Weights of a small transformer language model: 18.4M parameters, untied embeddings.
MLP neurons of a small language model. Each row is named by its layer, matrix (gate and up: input weights; down: output weights) and neuron, and shows model dimensions 16-79. Each number is 128 + 32 x the weight over its row's rms, rounded and kept within 0 to 255. A neuron's up and down rows have the sign that makes its largest values positive.
Before each neuron's rows, "fires on" lists the tokens most often at its 100 highest values on Wikipedia text that the model never trained on.

fires on: ":", " of", "ely"
L13.gate323 [161 111  79 142 101 118 138 135 103 137 116  82 162 138  85 129 152  68 134  66 134  67 190 147 107 111  62 174 105 189 151 182 160 152 174 154 197 202 151  87  95  78  77 142 100 135 159 103  64 115 149  95 154  93  93 149 118 136 140  91 129 143 114 134]
L13.up323 [162 131 153 129 163 130  93 161 102 116 205 185 181 125 162  47 133 121  98 140 102 108 162 135 128 176 145 127 133 137 177 172 149 124 109 150 127 131 157 162 127 132 119 119 103 134 173  91  99 140 117  90 149  83 132 182 133 150 140 128 122  75 185 100]
L13.down323 [124 136 177 128 117  65 153 124 125 132 132 126 105  81  94 173 151 147 111 133 127 138 152 131 188 107 148 116 106 111 144 103 131 104 181 165  82 119  96 193 134  57  37 137 161 160 127 185  54 119  90  90 169  80 162 115 165 163 122 108  82 114 118 111]

fires on: "ree", "erman", "ry", "ed", "ide"
L7.gate398 [132 142  89 112  86 110 177 103 149 139  74 161  66 111  88 183 126 144  96  85  93  68 135 127 120 161 112 191 177 120  92 134 122  73 143 125 110  75 111 144 126  78  88 164 142 120 180 178 137 141  87 179 130 120  86 139 163  91 114 137 118 130 119 131]
L7.up398 [164 104 174 139 128  90 136 140  96  99 168 145  97 115 122 119 124 123 112 139 196 133  88 172 120 163 127 115 141  77 111  73  27 109 103 136 195 118 113 133 123 144  90 143  92  91 201 217 119 147 134  81 105 106  97 125 182  97 162  70 156 184 143 190]
L7.down398 [167  90  97 135 120 128 172 130 165 105 137 146 182  98  91 167 200 184 189 120 135 116 191 135 181 116 113 148 157 164 128 145  98 112 135 167  37 102 144 158 107  86 133 142 153 138 196 160 173 181 150 129 176 154 101 120  95 130 101 161 208 161 112 122]

fires on: "or", "ed", "s", "all", "ar", "ark"
L14.gate464 [109 142 133 111 127 139 183 134 163  78 146 176 166 112 106 113 101  91  96 164  75 146 112 166  92 132  84 160 165 123  98  77 152 144 178  75  83 121  89 134 138 101 153 130 194 132 151 137 140  92  76 130 178 107 102 145  51 160  45 117  89 115 113 163]
L14.up464 [106  80 143  76 193  89  90 126 158 110 165 143 180  99 145 109 109 114 155 160 103 145 113 102 113 151 200 163 142 194 143 153 123 142 117  96  84 132  88 221 148  76 139 127 165 127 187 133 106 201  80  93 116 111 144 175 108  75  59 115  98 147 151 183]
L14.down464 [123 130 168 115 120 146 108 151  94 149 167  83 175  90 183 162  81  74 144 123 127 135 179 162 156 101 171 123 133 151 165  76 146  63 114  75 131  96 105 130 142 105  99 163 140 165 142 165 139 129 112 163 153 118 218 154 157 111 155 126  84 114 143 180]

fires on: " o", " e", "!", "?"
L3.gate279 [110 121 147 117 165  27 107 138 138 123 136 145  99 132 242 100 120 110 199 104 139 160 111 121  91 154 152 144 108 132 142 135  96  77 134 124 144 106 143 150 154 145 137  63 134  32  99 124 186 136 148 153  97 180 192 129 150 119 137 200 115 146 107 159]
L3.up279 [137 146 159 112 142  74  81 107 140 134 127 130  93 185 168 102  95 164 118 168 137 160  89 121  90 145 135 159  94 167 127 120 158  99 126 151 123  23 138  71 103 143 180  87 141 123 104 156 174 104 187  97 116 108 149 156 156 129 108 137 110 121 143 182]
L3.down279 [144 133 111 174 142  37 113 134 150  77 116  68 120  78 112 119 122 132 147 166 130 162 134  93 112 110 165 106 141 107 151 118 101 129 131  67 150  55 101 159 159 129 128  97 135  59 172 163  99  80 183 143  89 193 151 159 160 138 134 127  98 111 135 122]

fires on: "ou", "c", "im", " ex", "x", "os"
L14.gate253 [108 118 129 119 160 116 117 118 131  94 142  97 127 180 124 147 111 118 194 150 150 106 138 118 109 189  64 132  85 104 147 126 130 125  91  87 116 178 144 159 120  64  74 117 147 139  86 111  99 171 120 117 122  98  75 119  70  70 142  66 151 125 115 109]
L14.up253 [141 144  41 114 136 171 178  86 136 144 156  96  74 112 128 110 174 183 148 141 110 149 144 151 140 123 105 184 176 109 107 176 148 138 150  99 141 148 104 125 133 154 141 112 122 107 154  88 142 192 122 162 150 106 142 110 161  90 108 157 180 143 141 160]
L14.down253 [114 186 133  90 112 130 106 144 114 128 138 138  72 152 149 122 200 104 180 160 128  70 127 142  96  96 105 122 136 115 126 141 165 170  99  93 122 133 172 121 138 155 162 154  70 138 144  70 140 133 114 194 109 120 126 131  99 166 172 140 156 115 155 126]

fires on: " with", "ation", "ord", "b", "y", " of"
L11.gate285 [ 92 150 117 159 164  48  94 113 135 123 153 119 176 148 129 159 101  91  82 106 144 130 154 135  81 125 105 161  89 130 133  94 131 114 158 153 140 127 169  73  84 133 164 126 115 122 133 132 113  96 165 101 117 127 122 169 122  74 158  64 138 187 102 135]
L11.up285 [176 140  88 145 152 132 114 112 144 124 178 161  67 117 191  98  85 126 122 128 122 124 118 161 144 115 102 118 144 170 106 138  75 104 104 178 164 105 107 114 118 130 166  92  86 155 129 110  71 135 151 144  96 113  91 147  99  96 145 127 160 114 105 117]
L11.down285 [117  81 159 158 119  92 138 167  87  86 170 181 174 140 117  84 102 108  98 157 137 167 139 123 188  95 150 130 190 138 183 157 120 104 112 189  43 110 206  71 139 101  84 154 135 116 130 122 122 130 128 150 144  79 103 153 172 178 201  86 100 140  97 119]

fires on: "0", "ult", "ount"
L3.gate789 [ 94 113 116 137 100 116 184 167 127 148 152 184 132 130 131  86 152 169 106 148 192  69 114 131  78  69 142  93 179 165 123  86 121 119  78  92  70 143 157 139 169 106 138 156 153  90 126 108 141 115 137  97 148  86  96  92  69 109 152  64 112 115 123 112]
L3.up789 [180 102 154 130 118 123  89 177 130 103 151 147 116 137 135 152 124 172 126  85  92 145  98 175 115 166 100  85 122  91 122  96 136 171 186 115 208 160  62 136 181 116  46  96  91  98 104 110 109 131 119 140 178 174 104 122 118 105 174 126 114  72 107  93]
L3.down789 [130  97 133  70 149 118 111 135  55 136  89 119 139 132 119 129 167 139 171 147 151 130 117 123  38 170 166 116 143 114 159 121 152 156 156  90 137 143 114  67 145 126 157 102 148  98 114  93 163  93  95 129 179  88  84 188 101 115 150 135 115 119 158 142]

fires on: "or", "s", "er", "ason", "use"
L7.gate826 [120 159 124 168 148 176 118 188 156 106 135  58 141 144  97  44 125 140 137 150 176  90 166 136 126 117 122 174 136 165  51 134 124 195  64 159  70 116 178  86  97 118 129 131 130 168 148 146  94 175  88 130 110 147 189 173  95 214 106 129 125 121 147 109]
L7.up826 [160 202 115 157 143 133  84 155 131 133 129 121  79 148 117 172 157  91 146 156 137 158  60  87 117  90 122 118  74 169 148 127 137  89 176 158 171 190 167 134 151 129 137 142 172 176  62 123 168  87  93 104 118 153 163 114 118 122 114 105 165 102 131 183]
L7.down826 [202  74 124 168 171 112 151 120 129 115 157 124 191 141 132 143 127 153  81 146 117 156  94 149  69 156 187 157 137 115 109 128 104 124 128  62  69 103 140 141  93 115 165 188 119 118  76  77 137 139 132 144  80 159 120  96 134 165 122 155 155 109 121 108]

fires on: " ex", "ap", "id", "ul", "x", "er"
L14.gate110 [151 154  84 143 136 108 122 115 114  99 117 145 159 175 140  85 109 175 118 104 132  58 121 155 142  77  77 162  90  84 107 153 132 158 110  93 119 155 121 104 120  93 137 134 156 142 161 130 127 160 136 132 141  82  52 174 128 144  72 100 154 177 105 119]
L14.up110 [121 121 125 102 113 142 116 104 161 137 100 138  97 141 103 128 137 156 130 108 123 129 150 126 139 102 100 117 116  98 126  87 149 171  88  85  68 101 171 152  87 104 161 168 135 118 137 141 191 209 149 224  89 122 131  84 136 159 177  97 154 147 110 158]
L14.down110 [141  91 135  58 163 130 174 104 144 127  83  78 136 102 105 166 112  84 180 127 149 147 144 173  45 117 116 149 108 139 191 131 192 143  93  79  50  83 138  79 142 122 129 162  83 114 117  75 126 192 149 188  79 138 144  78 142 183 121 126 160 126  84 180]

fires on: "d", "r", "re", "ld", "v", "ng"
L9.gate46 [143 158 154 135 113 108 102  96 159 138 135 110  66 147 122 101 109 134 171 150 117  98 111 120 126 109  88 125 107 124 123 151 107 173 113 113 164 118  90 101 188 107 137 153 207 156 133 169 101 112 104 138 126 111 138  69 157 143 109 164  80 100 160 158]
L9.up46 [ 98 113 224  67 102 116 134 154 121 136 123 129 181 125 188 119 119 120 104 156  60 184 109 136 161 109  95 172 151 181 114 113 140 139 113 127  87  90 123 108  90 162 152 112 123 124 187 150 113  68 104 157 189 125 114 115 123 192 153 143 194 114 104 129]
L9.down46 [ 86 153 131  96 134 148 161 176 164 111  88 147 144 148 153 120 130 164  60 110  95 124 111 124 135  85 136 183  91 119 157 115 162 131  69 113 114 135 143 141 127 157 167 113 100  94 105 135 118  99 112 173 126  95 158 119 121 189  93 167 101  93 131 199]

fires on: "or", "out", "s", "ate", "ics", "il"
L9.gate1001 [124 103 161 106 143 170  58 168 156  73 129 142  97 157 141  93 156 112 111 154 143  95 166 190 141 148 150 171  90 157 122 108 109 160 126 172  74 114 116 148 149  94 161 118 123 132 122 162  74 118 177  73 121 119 169 134  81  95 134 125  94 126 178  92]
L9.up1001 [126  46 167 151 106 142 124 141 139 134 133  81  87 120 133  92 199  46 122 148 141 156 119 123 143 151  98 128 112 117 127 108 128  51 155 149 138 133 106  86 145 116 117 162 150 137 113 132 128  55 123 116 136 128 124 123 183  74 141  93 168 129 122  99]
L9.down1001 [131 125 151 135 156  87 138 131 143 136 197 149 147 108 139 189  74  71 130 135 113 109 166 121 126 151 176 107 126 163 137 118 108 123 120 122 110 161 161 115  92 124 118 151 150 173  93 130 147  43 100 152 117 132 105 127 134 135 143 102 158  49 107  94]

fires on: " in", "ig", ".", "ed", "y"
L14.gate1011 [ 93 162 114 135 154  97  85  73 148 160  76 125 114 162 123 123 153 119 109 112 103 130 107 122 126 141 135 116  75 159 142 197 114  59 195 124 156  80 114 122 125 166 120 131 146 145 102 224 130 129 126 153 117 103 122  99 169  97 129 112 186  80 166 102]
L14.up1011 [106 131 112 132  82 132  89 152 153 108 118  80 141 127 121 113 121 145 162 143 163 166  76 117 153 171 137 190 102 176 139 128 106 118 119  90 107 151  94 179 113  97 104  80 129 137 110 117 113  88 126 120 160 219 137 179 102 166 109 144 131 145 198 123]
L14.down1011 [149 170 111  78 140 189 195 159  76 179  89 144 156 136  95  77 102 125 128 155  86  63  78  71 167  63  95 160 105 114 136 118 122 148 143 139 143 118 103 144 112 117 113 122 121 114 109  85  72 115 141 120  98 106 136 106 154 143 114  80 137 107 122 136]

fires on: "ri", "ount", "ular", "==", "old"
L3.gate432 [ 97  69 133 129 107  93 134 128  75 207 128 234 149 126 148 140 138 186 144 107 137 126 172 139 106  84 116 123 160 115 101 130 161 142 113  98  83 144 106 111  94 143 132 115  90 115  92 116 139 110 150 100 153 113 176 115 140 194 146 132 158 149 177 100]
L3.up432 [139  87 135 162 177  93 121 163 144  89 123 143  38  88 153 114 195 106 161 122 106 115 109  53  88 179 113 131 116  84 126  80 111 113 160 122 144 169  72 178 125 173  61  76  80  95 144 142 131  96 124 152 140 119 123  79 120 145 116 127 112  97 113 103]
L3.down432 [179  81 151 114 149  68 147 160  56  73 135 147 153 136 134  93 130 116 156  94 126  86 222 104   7  89  67  82 142  94  65 175  68 104 112 108 163 105  92 116  96 155  80 113 111 103  79 120 220 129 156  63 170 148 131 119 220 127 139 144 121 123 123  78]

fires on: "h", "p", "z", "q", "or", "iz"
L7.gate89 [156 187 145  85  68 184 161  91 131 102 134 163 117 159 109 180 174  54 171  74 169 145 113 140 152 143 152 107 128 138 183 105 115 118 161 164 117 131 136 115 137  33 147 136 164 164 107 103 197 159 112 151 189  95  94  80 145  81 131 134 124 152 134 119]
L7.up89 [121  53 119 116 122 136 109 102  90 162 148 132 192 162 180 134 137 158 166 165 124 156 135 168 135 109 187 109 130 150  98 140 134  88  96 130 159 157 125 173 121 102 150 108 122  93 107  94  90 122  91 133 114 130 127 135 103 217 160 120 172  76 148 172]
L7.down89 [149 140 150 131 139 113  78 169 125 181  57 155 139 212 115 149 123 134 106 106 116 106 133 137 162 142 182 128  91 150 111 102 207 104 166  86 122 147 142 169 119  93 117 143 122  93 147  70 134 138  93 124 172 120 106 140 178 145 161 187 143 168 146  82]

fires on: "ers", "*", "/", "ard", "land", " /"
L3.gate571 [ 61 127 145  96 135 131 148 120 149 149 141 130 145 121 108 120 154 144 148 124 175 155 124  82 124 118 174 179 168  91 130 126 116 150  91 114   7 127 117 120 106 137 118 141  93 110 143 154 162  79 105  88 122  60 145  70  68 127 115  95 157 122 120 167]
L3.up571 [153 104 161 151 174  99 129 130 154 155 194  91 150 122 132 158 155 144 152 102 132 150 154 110 135 178 148 125 163 130 155 106 113 140 199 111 125 136  89 159 131 186 132  99 135 118 129 149  64 137 130 143 150 167 122 189 133 138 114 103  66 139 130  91]
L3.down571 [115 170 120 166 159 109 103  89  81 119  84 147 122 107 135 132 138  88 144 119 175 151 170  96 139 138 108 155 185 175 122 120 136 103  96 152  59 131  88  90 194 176 136 174 112  94  80 117 142 113 171 149 155 134  93 129 150 169 127  73  99 118 126  58]

fires on: "|", "===", " November", " September", " May", " October"
L5.gate653 [148 104 113 145 163 118 124 119 145 111 111 103 117 143  51 106 170 117 202 110 173 131 185 105 109 153 121 138 122 142 138 136 129 155 112 114 148 118 122 160 105 132 138 120 128 134 102 178 121 105 118 137 155 127 145 170 126 102 185 123 123 147  96 153]
L5.up653 [109 158 126 115 215 109 117 100 167 115 109 108  82 133  75 179 127 118 146 102 222 147 144 107  88 135 123 175 134 149 136 127  63 169 115 139  96 148 117 157 142 132  83 113 115 128  97 155 111  65 176  93 143 115 121 117 110 139 150 114 167 103 132 141]
L5.down653 [133 148 128 118  78 152 143 113 163 165  75 153 149 100 154 104 100 148 147 110 135 160 131 136  61 169 162 143 129 182 124 151 169 162 129  48 145 104 121  94 107  78 124 109 111  88 124 184 125 118  80 116 147 126 179 124 155  97 145 196  98 147 101 176]

fires on: "ult", "is", "ast", "est", "-"
L7.gate297 [129 105  79 144 127 102 116  98 166 127 150 164  81 135 173 132 144 107 122 102 115 128 115 156 130 118  72 167 155 159 128  64 118 107  64 125 229 155 128 113 156 112 150  77 133 153 149 121 141 139  97  80 136 157 108 128 147 154  81 131  95 175  84 126]
L7.up297 [148 118  87 143 151  83 141  97 134 176 149 131 124 129 180 115  80 136 132 118 141 139 120 175 106 183  67 139 124  97 178  99 155  98 110 125 129 124  87 165  97 124 143 134 128 138 152 119  95 133  90  79 155 124  81 110 129 191  81 126  74  85 130 110]
L7.down297 [185 115 126 117 146  90 133 115 149 176 148 141 147  85 156 161  80 106 157 151 117 133 110 119 156  94 129 118 101 155 112  96 177  98 171 125  98  97 153 157 105 118 131 121 101 147 118  87 144 116 126 133 190 150  65 115 140 181 137 193  90 167 104 156]

fires on: "ed", "ar", "c", "up", "y"
L11.gate428 [ 92 157  78 159 116 180 134 106 166 146  80 120 112 142  85 149 152 170 147 122 118 106  95 132 112 114 104 157 151 101 156 141 160  95 169 150 139 131  94 135 134 141  89 133 158 138 137 166 171 141  77  62 101 142  82  70 186 144 155 153 158 105 128 105]
L11.up428 [128 184 144 134 125 135 100 119 165 148 170  92 128 117 134 111 110 123  22 110  77 101  96 117 144 116 178 126 117 149 110 124 135 135 165 107 121 131 139 159 170  88 118 168 151 152 120 118 149  92 157 150 157 143 133 135  84 119 117 185 183 106 115 184]
L11.down428 [141 150 109  98 152 161 152 158  89 142 136 103 117 122 157 116 127 138  52 111  59 136 123 131 124 115 135 165 200  68 115 124 121 142 142 158 145 197 160  92  90  82 133  98 152 148 165  82 130 157 182 142  88 113 116 113 160 128 127 129 165 154 135 150]

fires on: ":", "°", "em"
L6.gate1006 [164  89 114 109 163 145 186 118 159  56  81 173 179  98  88 118  88 154  93 110 114 142 137 110 144 209 107 142 105  95  75 101 122 150 171 134  52 209 135 101 108 118 134 154  99 148 121  81 165  68 133 110  92 133 138  77  96  78 108 112 146 146 142 120]
L6.up1006 [124 100  98 102 123  99 108 103 156 159 125 158 143 113 154 137 111 157 126  78 201 183  96 136 137 155 115 168 180 102 104 105 103 125  94  99 110 167 150 125 121  84  94 116  79 142 152 154 135 126 111 157 101  93 162  86 133 104  85 142 158 167 141 161]
L6.down1006 [193  59 142 146 156 158 177 123 159 139 111 175 120 169 107 123 132 127 168 119 151 121 141 111 133 190 175 141  88 139 115 112 114 119 121 150 131 130  94  57 131 125 143 110  93 147 122 149 135 204 183 138 103 159 154 133 130  67 156 136  91 125 136 147]

fires on: "p", "v", "f", "r", "er", "or"
L9.gate78 [169 179 132  98  93 124 105  73 125 142 119 149 157 164  98 107 121  78 159 133 132  85  55 136 140 102 107 134 132  74 128 124 149 149  59 102 111 164  96 105 142  63 118 113 142 131 173 190 142 115 141 167 152 145  99  96 141 135 126 141  73 100 105 108]
L9.up78 [ 85  87 135 171 145  97  78 194 152 179 135 179 165 141 123 117 154 127 182 128 134 182 107 135 132 125 174 155 186 149 146  84  88 159  85 134 146 136 136  92 143 131 140  61 115 156 120 168  96 127 145 117 155 140  95 136 124 189 147 138 179  54 101  89]
L9.down78 [ 89 170 147 137 128 183 165 132 204 142  81 132 131 140 119 149 126 124 134 158  98 113 145 157 160  97 159 131 207 189 107 135  96  97 166 125 159 105 103  87 130 112  92  95  75  81 109 105 135 150 174 172 108 146 112 108 156 115 136 174 164 184  85 141]

fires on: "end"
L3.gate805 [138 143 140  97 109  67 149 141  76 113 124 175  91 146 135 171 149 174 115  91 168 105 155 114 135 110 131 146 128 121 139 131 114 117 157 128 138 155 195  87  71 111 148 127 120 162  98 124 157 130  87 165 114 145 112  47 119 125 128 163 147 143  67 161]
L3.up805 [138 199 221 105 195  56 132 149 133 121 102  87 128 132  89 125 157 146 108 135 136  53  62 138 123 121 107 206 108 121 149 143 123 192 140 109 115 140  90 101  88 145 126 121 146 103 109 149 179 109 124 137 173 104 118 149 133 159  69 152 111 183 164 119]
L3.down805 [123 144 204  54 101 141 100 143  75  54 123 117 143 132  88 202 176 106  87 145 115  78  94  80 105 101  75 123  75 153  73 145  54 173 103  84 112 131 109 102 159 111 191 128 142 109 170 122 205 138 135 134 134 164  97 143  86  91  93 175 148 110 145 129]

fires on: "E", " ear", " E"
L3.gate820 [122  77  90 168 169  91 123 180  93 151 173 124 100 105 139 144 120 131 143 136 118  93  74 122 125 155 120 135 137 143 138 139 126 155 144  88 140  95 102 162 157 129 114 149 105  77 184 184  56 129 180 130 142 137 178 116 117  71  60  94 113 121 115  73]
L3.up820 [122 121 131 147  94 148 147 170 166 112 157 139 173 107  71 113 120 157 108 135  86  96 126 103 171 190  96 155  39  99 143 146 136 142 159 106 146 101 140 209 115 159 108 153 204 111 148 145  73 181 184 150 135 110 159 145  89 134 104 119 177 167 161 155]
L3.down820 [ 84 115  74 162 122  65 102 127 134 145 128  94  78 114 150  94 156 146 158 111 156 104 157 124 181 150 106 160 188  86  89  98  95  92 120  74 137 102 113 163 147 153  50 152 121 153 124 120 111 141  80 156 112 114 147 130 140 121 101 123 120 123 141 111]

fires on: "ild", "ign", "pp", "ank", "rit", "old"
L7.gate204 [ 84  59 119  97 146 166 141 139 114 134 173  90 103 123 180 111 156  97 114 117 122 123  78 107 143 171 171 112 146 145 125 127  82 147 101 122 136 168 142 150 125 169 109 139 105 141 120 112  66 134 151  98 145 111 138 180 107 167 175 149 139 130 150 122]
L7.up204 [108 201 180  96 151 133 129 181 136 177 129 127 132 114 137  54 145 163 190 164 153 100 125 173 132 138 163 114 125 152 140 128 111  43 102 127 154 134 148  88 121 136 100  98  71 145 101 136 129  80 113  86 153 104 166 110 154 203 143 185 128 138 151 131]
L7.down204 [140  61  76  77  67 145 152  57 125 139 226 119 144  97 115 128 100 106 136  88 128 169 159 131 134 158 193  88 122 115  84 115  86 203 131 105 160 104 125 152 144 186 152 117 165  90 122  94 110  89 147  98 143 118 104 115  95 155 145 165 110 124 116 167]

fires on: " con", "ave", "em", " =\n\n", "ed", " as"
L6.gate245 [109 142  99 168 218 149 167 144 106  66  98 117  85 139  83 120 174 169 172 125 140 160 193 157 131 185  98 130 104 180 104 112 168 135 135 159 112 125 111  71 157  77 118 121  78 128 116 154  80 105 117 146 135 159 101 160  96  96  94 140  71 125 120 118]
L6.up245 [ 94 118  88 140 120 134 165 142 166 187 145  88 114 149 150 214  88 193 100 154 184 175 130 109 133 149 132 167 201 128 115 150  97 113 112  93 104 186 111 128 139 121 185 115  95 120  72  75 162 168 110 174  96  95 130 100 152 141 133 151 170  91 113  88]
L6.down245 [103 195 117 114 148 136 110 123 125 120 115  97 166 133  79 137 142 147  98 165 114  98  92 115 115 113 134 131  88 146 146 135 116 127 168 125 121 114  86  68 138 165 212 113  68 122 113 141 157 139 146 159 154 142 111  77 172 157 186 138 108 155 138 119]

fires on: ".", "y", " gr", "s", "p", ")."
L13.gate616 [102 107 104 145 189 150 104 141 106 139 111 104 142 184 124 115 116 140 149 183 123 102  86  78 146 147 130 189 103 138  68 213 181  70 128 132  94 121 158 172 105 116  94 118 140 107 120 150 113 114 110 184 138 124 144 129 147 117 155  90 183 127 132 136]
L13.up616 [136  81 152 148  93 146  93 128 117 123 105 115 215 164 161 158 143 112 161 171 138 229  88 127 115 164 167  82 157 166 133 119 113 134 120 125  99  50 157 124 133 126 167  91  88 105 150 111 172 127 172 109 106 110 130 130 182 142  64 153 103 135 160 137]
L13.down616 [119 142 134  91 182 115 163  94 169 167 129 170 135 152 145 158 150  89  96 122 121 130 147  95 207  60 112 125  95 129 158 140 101 107 120 187 137 182 171 118  98 169  76 111 158 182 185 123  82 179 135 116 124 178  98 103 132 117  87 149  77 143 172 102]

fires on: "E", "L", "U", "D"
L3.gate109 [106 155  44 136 158 162 109 142 118 134 165 126 168  77 155 123 143 109 132  77 130  94 102  43 230 142 137 194 160 103 149 127  99 139 181 120 133 118 112 116 120 149 149 164 102 123 179 146 112 157 147 151  77 125 132 138 146  63 118  71 125 165  96 123]
L3.up109 [121  98  77 153 108 115 124 183 155 140 142 145 164  91 154 137 133 123  95 139  98 106 158 126 106 147 152 141 112  85 169 112  65 140 186 134  94 107 125 153 137 144  85 135 100  62 153  90 122 159 131 145  68 110 155 118 104 152  87  60  93  98 129 124]
L3.down109 [ 74 108 109 152 127 141 120 152 172 134 127 157 149 114 125 142 118 124 113 101 150  95 128 116 255  81 118 165 168  99 140  68 152 135 145  85 106  93 150 112 110 139 117 196 134 129 143  71 141 140 150 129 128 169 145 129 131  94 135  66 117 154 128 128]

fires on: " University", "ild", "areer", "enn", "ank", "ff"
L7.gate602 [212 206 172  95  97 151 116 116 151  90 109 146 163 137 219 139 112 109 138 134 132 110 110 131 137 126 155  99  83 137 173 162 119 145 110 127 131 129 157 130  94 125 124  95 177 125  92  94 135 108  86 150 170 107  62 105 141 157 219 176 115 124  98 116]
L7.up602 [ 74 122 102 128 166  64  97  93 121 158 140 128 140 101 177 127 127  99 103 106 138 172 167 174 140  96 185  85 106 170 112 182 104  56  82 126 118 127 167 102 159 151 138 137 121 143 108 153 190  48 128 157 107 119 214  94  98 149 135 168 119 134 124 147]
L7.down602 [107 138 151 120 149 153  89 124 118  98 170 179 181 115 125 147 140 143  72  69 135 170 130 103  26  82 129 113 153 212 134 119 125 111 126 100  89 190 157  76 156 103 106 106 152  51 100 173 209  26 120  95 171 141  61 127  66 156 146 107 143  94 131 132]

fires on: ").", " years", "!", "?", ";"
L6.gate627 [130 142 130 169 148 105  82 144 170 117 117 140 156 151 167  83 147 140 179 197 170 126 103 163  76  92 153 179 148 152 159 144 124 150 154 116 130 141 111 122 142 184 220 127  83 144 148 142 132  89 153 135 156 125 181 177 144 123  99 204 140 109 111 143]
L6.up627 [116 148 165 132 124  60  46 132 102 126 139 121 129 121 102  60 155 185 106 206 168 129 137 133 122 166 172 151 134 186 151 153 129 134 169 103 175  68 143 133 154  99 120  88 168 111 176  85 124  54 181 142 115  93 165 218 132 118  99 160  64 199  91 134]
L6.down627 [168 136 105 122  75 129 100 154 164  85  96 105 120 158  94 103 167 125 113 143 190 113  98 109 199 177 188 125 136 147 141  73 124 158 104 128 121  84 159 147 168 105 123  79 189 131 118 110 137 101 167 207 136 139 149 172 139 114 116 157 119 154  88 136]

fires on: "or", "man", "ife", " a", "f", "erson"
L9.gate916 [117  86 159 164  93  62 123 176 151 136 111 156 108 120 125 132  83 146 156 136 154 149 126 123 134 162 105 112 131 131 112 131 159 167  73  86 148 158 123 179 128 123 139 180 202  83 104 113  94 169 107 165 161 136 139  96 131  77 136 101  90  70 183 138]
L9.up916 [125 106 175 119 107 122  51 131 120 191 123 136  84 145  71 105  92 107 147  86 140  75 161 130 110 118 153 116 157 192 133 157 150 167  82 172 122 122 121 194 148 131  50  84 195 141 111 128  95  91 129 154  83 160 142  75  96  89  91 118 138 119 135 142]
L9.down916 [187 151 144  32  94 111  81 100 106 118 197 118 142 177 132 136 140 144 135 150 161 115 157  92  91 145  79 121 149 156 100 144  98 147 125 170 118 190  92 120  77 170 162 186  95 141  84 172 169 132 147 160  71 133  61 112 130 126 148 106 129 126 134 169]

fires on: "ult", "a", "ct", "et", "at", "t"
L13.gate215 [162  94  86 161 107  96  90 156 124 128 113 136  84 131 159  76 118 151  96 191 118  79 123 135 140 143 108 104 150 169 170 138 126 144 113  90 133 148 124 128  75 143 113 114 186  77 117  87 138 110 137 169 181 144 107 137 158 145 132  81 124 147  96  90]
L13.up215 [151  87  92  73 176  89 189 124  58 115 118 137 156 136 102 112 114 143  73 103 109  97 170  95 105 118  99  89 110 127 144  97 121  87 168 135 173 133 111  75 120 126  86 109  92 115 164 123 100  84 112 182 163 147 114 126 102  71 180 104 117 153 125  91]
L13.down215 [113 114 139 146 163 168 144 135 106 123 192 138 137 149 115  95 159 154 206 131  92  79 124 105 195 179 144 186 130 117 147 101 127 218 126 123 174 178  41  97 129  98 155 145 108  84 123 101 172 149 134 117 181 101 157 168 130 128 161  81 104 136 157 131]

fires on: " October", " July", " May", " November", " September"
L5.gate585 [137  97  91 129 164 128 150 126 160 127 114 101  73 133  91  67 192 103 180  91 147 150 145 182 138 112  75 145 120 168  87 143 122  98  80 119 100 112 110 106 114 128 138 124 123  96 122 110 161 151 175 134  96 114 134 115 120  48 114 134 133 162 121 189]
L5.up585 [148 171 100 150  89  82 182 128 147 196 147 138 148 128  79 139 125 141 127 127  54 146 193 114  82 131 134 126 162 170 110 102  87 126  69 132 120 174 131 154 142 120 119  93 136 122 157 150 125  70 178  63 174 127 185 165  67 131  75 138  97 153 109  77]
L5.down585 [117  91 113 152 147 150 120 123 144  88 109 157  70 145 109  47 132 148 160  96 136 157 100 207  29 140 114 122  97 207  94 128 106 126 138 115  94 118 201  84 104  93 135 118 150 164 128  92 155 130 110 153 114 173 118 134 139  90 132 168 140 129 192 165]

fires on: "end"
L3.gate1018 [ 94 203 168 144  87 152 150 175 116 103 141 118 101 136  78 131 193 146 143 132  95  63 167 109 117 160 156 151 138 146  61 171 169  69 116 110  96 173 159 159 130 166 128 130 157 135 175 132 162 124 116 183 109 128 154 140 122  84 106 155 108 116  88 132]
L3.up1018 [ 82 182 144 145 116 121 133 140  80 151 164  85  78 163 121 113 172 170 132 144 131  90 181  78  66 181 156 134 164 153  82 123 173 123 146 122 140 105 141 112  95 138 134 132 164 111 170 137 158 131 181 149 166 125 138 154  98 102  97 145  92 111 147 147]
L3.down1018 [157 140 175  84  99 172 129 137  94 134 148 146 109 129  99 147 172 139 104 142 145  83 159  81 137 149 179 105 131 153  71 103 146 138  90  82  86 148 148 200 143  99 138 135 144 126 166 157 131 132 156 160 163 208 147 142  87 153  70 142 142 117 143 170]